From a checkpoint of a small transformer trained on Wikipedia: normalized queries and keys.
MLP neurons of a small language model. Each row is named by its layer, matrix (down: output weights) and neuron, and shows model dimensions 170-340. Each number is 500 + 50 x the weight over its row's rms, rounded and kept within 0 to 999. Numbers have three digits each.
A block is one neuron, or neurons of one layer that tend to fire together. After each block is what it responds to, as a language model described it from the Wikipedia text at the highest values.

L7.down1154:458487505496475543536572501431452467484503521566486530477540475513541398436547443498538525517478584618458535499446503505582505495565491500469487430445591464495531489516541493427496455478501514486486535455607518478391499451534485543430555455488450440549438458479451590423505512451456544448511506494483470478433485509487495518509463597620495429481495364545540451430453480484492546466461463510538495474464450559437464490465459445540410557580463577559392451527485519535460493476516499535574509556525468480501491433475
Responds to: Words linking a quantity or degree to what follows, such as "of" after one/three/series/total ("one of the"), "any and all", "more than", and intensifiers like so, extremely, most.

L8.down233:562470487471563397450462567514512556512533548465540480461598558568549526468454474565465590503520488522519589431483459489607540462541481543517496463465474526535410488420505420544531497527583423487533558527423527629477533466465487425531477433577552496426419432447465471560502530576485526515536462441407520481507549455503433405431446525453474497523449542540536470531449473509415500433472526488497481497513436489452468464530442550475505450528497613435498525517379508480618545636460423548489460617494532375557448589514
L8.down464:441579630563606507486485512515475511492532400553519459422580497576516460556552548427524446492498526473481483566408503426532506406448454448514460441518524623520528573406571483493524558526582465468524493369517522434468416432554571510488554456509592488501564532579436445487575561499495454385472448489658502529494502518540646552460449494589548505486536414439501460450489528489488487477483622469465532640483520521553550517410423459402526515466568500581443415562466427461482554514504464487518604511479447498532473454491
L8.down573:557528512568514573496448511524494525458548470538412537585488487559485525455480503533537528496514574465420597480545529459495517424409522462519449543488596387469568607514459526579483612508538512425460526501470491517499479515555473480498444484488499581405498518418484464490454577404521478416507513473558491569522454450481444596573559529482543482524612491411472503491412532467461575479461512486522440491505528468511463539558435478443438487673483435504497458517529426481526453518479503512514602474542493430534506503474
L8.down841:430581568519607398462487476493532538512556500487481551431534500417596582473481475528459526442515434445516495518524452446557464606522441571444391522507572432447335484496474458501542570535510552470487509531520529451433501493477575453603536559566522442445548515489480479487492533428510501489552508533509494498485471544478407494559454438505506476426565510506549499385535494485622413453455651453594525427505515462552537526466452621448562522548487495506477487506478467512601481484507464503448497484511418422469491447539
L8.down1088:525481541447546526473476523483445495462441544521490556526494566538539550450534495590567514554483524430603497499444475441474494580555536474466551537587527523439467472539510469443409530538482486578479571529532542488541498504460582463581550403471571471515455449391512568531437510498505507518592496535522474542510524474455605464451536463463555478484593481473490524561597563547543482430498546565504477554512526522519463481396482518447511488519535471474469526599538550474518527495384516463506494457526500520421367465444
L8.down1171:486588517457475529486609493465493522516481463535470451433518456553521528470482508509499498526512553422536504376407440515489489536450532524443543515571598492476460412550545469474446392513584461540566540564551501495501458572446543600499498528475444610428563411503536504464547523460504559421592511471446538537507512566572564513567494470527491510474519522395508463436529529527543550535476571442480528541488469512473569531539500502492554532465532515464540508325495453453576493565422530431521470581472471430448457473529
L8.down1538:493506425555544587406468432427460491485456524515491554495536471452470599411466502565577481534479455419536516552536448476597517425464499451533571495524490594490524479515454485534579482567512491516495478509526436464504388459503498541530476401507576515611541531542491544433415510547447496432487509423455521441384528594490424523364461551523480559502473551500492446483466597610536477518502509496493411464475579479461478535540509544471548617614572478517574493516538539511500489417531459505562527465468474532465497453358
L8.down1794:507584493518509541438516490469557553566408515540524528524511475481450460457553502571519428521555507533520564485428476463486586502443617465568473552443442565452433554423579597559458523600447417508505533468566520486465516552607579480465461447476471460519515475470499514482440568480592474476486504502504465546416504519407427533511508506520551542407478475449455444476426592537509528549411447530505453470518555580460475552531510542484505459501408529509461512561425467442536493470456560494512477476519514540619492439498
Responds to: The word and (sometimes a comma or or) joining two parallel modifiers or nouns, as in civic and military, Buddhist and Hindu, home and away.

L3.down47:496414421547452511414525591513509571495366529469440508445470480480570478512526563472401471594500504498567543424512511472574521443476495498460470498517540595471507478394545474500461533539584643487449589514526439451570419439431540471475460552501520524416484479528459478583486522420471506535521460533533505408527570528601362530511540419629539479518562565472452400467478449458495440580530501506454545585465545517521500478571480533512499515415485570488511582542569418611457533444503541570494542455445535496440547508507
L3.down286:534458466446487411531528448503524376480513481490424460441521583482386494415519594539463456489508465458538600440498536535471576470538552518483461409514432574531515551464454522483454583530486574580533493450473488436538393461519451492484464624569581465477515523447489519642455509475475486604443487409543430460456517463511522614553492493423519523474516533503479414583479493498568430522452529596566566532534530531451435516516487448385562503445536523405545633435423455487559538330408583459544508501441485527501452434491
L3.down493:474405469516477494457472576474556500512559487490544534474467515599565555528484538452433457492571417539519496470514479526524518522577490500510579453535437532584417494476444526537487487558558517462473465341532488516511469446557470477506496538529563529408535459499499519564428617468588530484544459495521501458475401637514418536465524520403438520550516499541504507508528412518528466537503485496534496447410460549493559600516472542501544524503523444428575546483400499453457527480424527462540577489448581545449506516467
L3.down713:407519482511464406549503556503468519543475540624487495487553516494490498602595454459568493522545486525551449486424503426526514442426557529594497494420474454481455555497520543579458446427644496418497555476460493520537453456492518552538491506587569480464454548524465432586454578522485489471433544528442436357471532432613485524460482535520495442534516601419484501506488553544424501471589559535506458580487413439517469391503585611485503465497489496476453496525496424513506498531528477423543563538491496504454582530558
L3.down1570:478507542484476574458509544548540567443549516482504519458500546572501547550574521513398510588566565390549453604517527509516526493511445521534576507553481517542507429497527548554517530610527554582521544432506418569514463522470556545463514476405474552486408486524555564467492499418453512473452418376552500558415460506522572568525533500474549539477601526481497485503464523460422520488484567435448464450475519574500508555547458538525584468468469553490504520454528407545582579398542584489524514583452515521541515562453
L3.down1607:497439522482509506457577506530427491485515468532452525497526518515534491436564496489392427456529499507496522526490512565470510485463482523596438545577491564500583565473541528521453522523558549466467515408471522449462422382553615438490576465504612521474483557533466531464470410506473480554537507565490462488476378495523461503500516451567519541451543617554453506522576403441553456451524565425522400493473514446500488556559525556430512505474583550578472446522503480559456448462421581495441529563560487408426612502522
L3.down1700:532523520518489346541533525522439594442449518602510506497527554496436458467517463439481464463497447518539481552467541490480480506421535431539487462547494522543535491488600567475511433471520617567590601445499486544551415448529487454554451564407534529552559404464466511549487583531486520482463437553492458459544538505510420597457456335513566513507512479534516415483485404681538437520548506496518548507475515415466506364515595493436486529475425541457564484456464538555453556547520483402517465470484474426486476502541
L3.down1709:443511538550450435510495534470535615522481384610453470508567553524538549483512561487368492535482504442480484534448506491514517503489563465571404488515582627511495502471512469420462475557617545546455541548536549568506531553505527529528494516507504476469462525482439606508512579556550432538448476534522515456504660402538443464457508515583484383576532476495443532468586491464526495467510480549510431443555447579563538382542510497613397538499479539451504544434608536453431445466497550466547440495475556453430542443579
Responds to: Hyphens joining parts of codes, ISBNs and year ranges (3-593-34481-5, LC-75-1, 1965-1995), plus "of" in institutional titles (Central Bank of Chile, Republic of Ireland).

L3.down234:531480564534558541607513445478492417427572520554446542484497481434535420560570519515560563546474541526504502445573513470517482435529532470500498467480501494532502521474481554462491528488499523449459497495524394527543468577526516440498497513564449493419583535526444512409493446485427464525466572472489581459622461582521528471442545507514645546490461381496582471432549577479431551497514526449399455594439462468460584586462520531480461494504466488537558403539564453538496557522452560520460480585520455590429598560511
L3.down537:539507382515482564470562445554457501493603475528510530538483501514433571581435459504498553612492541581457520459557576454555570454579476460528468460475525566501548551418585494489440457432575544447491476477516471547558492519477425481471440465561569604468551439515459461465433572521502548472523432396445499518507484477573502564509537530403600559554515468475461503404490545428487488452579480525420532402576427505546528479518525504464528477447494524568584526498460516532458473536473595384481464474435553529524502519536
L3.down543:544461517520531538508510447568527464450458484522454515527497467546397523441479475591582480580452594473498459548406527564488438440411459543544514521477570425502539520512467475559454544574410436406471580418499524428465476532447538410534555553490466480604537499374476471532497521523528436458488500498439533523506486552390475447585452479547551486547459463460564428524517557522505504511510487519495495508468545466470466578408513431509555481598507471469469534457519459519530509467467501549533555535568478559448404469532
L3.down667:475538521449543523489578410549536429503488400404502550500499559556564507441473483466591488402503547497515539479470399552463504541478437550472384491498553497375426505531497544560542616435449443534486516456475465465466490514449544470632517573425417470556536488405529560542565450493455499465542473557487478446573506546479467552513448449551567463450608489494513522532554518463546581479542513431459495528507502402463482523478533535521433415578494629469458464499540479555494460450556419518513494550507504518510487536618
L3.down676:482517457518461449552523470566581473434438547529502578552404544534466447536506509408578581557518506500417514477498464509465453603574571383460607386486420497547497519464483363397554489487486540528502501501523481453503443567481589508537478478482580492479452389437428404530486479526527547587517541546542483511519450501545476557489518525515575561479482499510417535460525533455462519459480495538507543483482519575492456520489554511489519516502477456485419512502506565458498508471541462480470527482600550463509531476553
L3.down1059:467386486578448458454441472556395587547462528472499568582548469486431514551536528430518468575465525550512588537589475463547503407419525421555524491546455494417537492433642338543489482524509537433458539540532481509546516476531400490461496462551469554487466524584553508509451560455531433445497545458586490562383497538401512508532475431474555538479488548430568487424495498497479551482500476531424451460609468515506440477530510462516579531490522412543471511477494392533500482453459548496530497462562388451530486559549
L3.down1626:496452536539492455481585460475415420418476533472359499545523567406444450521518518514413531500542517535430516553452569472496533400487443412576375529481504528467531478463522503532539549552452546481490468515469465472517533506418493467524516590490436529461520408548393555512520477459465486470570447521559489497576487446507458497554495488476459476541554522480488543522467536547517508413495524522514379502481544445391530531499538530416452497539509460502448516459480471468523486584438507514586582444526550468465620496534
L3.down1689:524586579497491476507562511519507498518496493521506533431555468516523457500495397538483517490520392456522478505546552449465547507402437524533497458560511475499584528508552592479433480518508536524519568439526483501498431481537561440502553582449461513474551467489465516530456489504574449358565466464570487528554442575408575514547609378498584450550467509361443480484534503558531550466527508519437448444618535521515500474477534490495503502528533546498518507383465491481470467483525533488525545460606474495505405478567
Responds to: The word and (sometimes &) joining nouns or list items, strongest in section headings like Awards and decorations, Honors and awards, Life and work.

L7.down560:528533507470493574494488532516475431510491441450484520567435435477493566489546595507525444564570549560514520605498468566504462503389502476465482443440509497533556518464541574476378480510464517483483558486555485435503459576452522436454564563469505422565506416512565495552490513532428599429499460473531461389440447454517500530571446471453492524513505428549546498449450510449418578481612535413476469481467566509509532535444502567441552497474428496544497463477466469508512549529523542576446593443556526478437407463547
Responds to: Commas, "and", "&" or "or" joining two items where the first is a bare modifier or noun awaiting its head, e.g. "agricultural and", "Box and", "White,".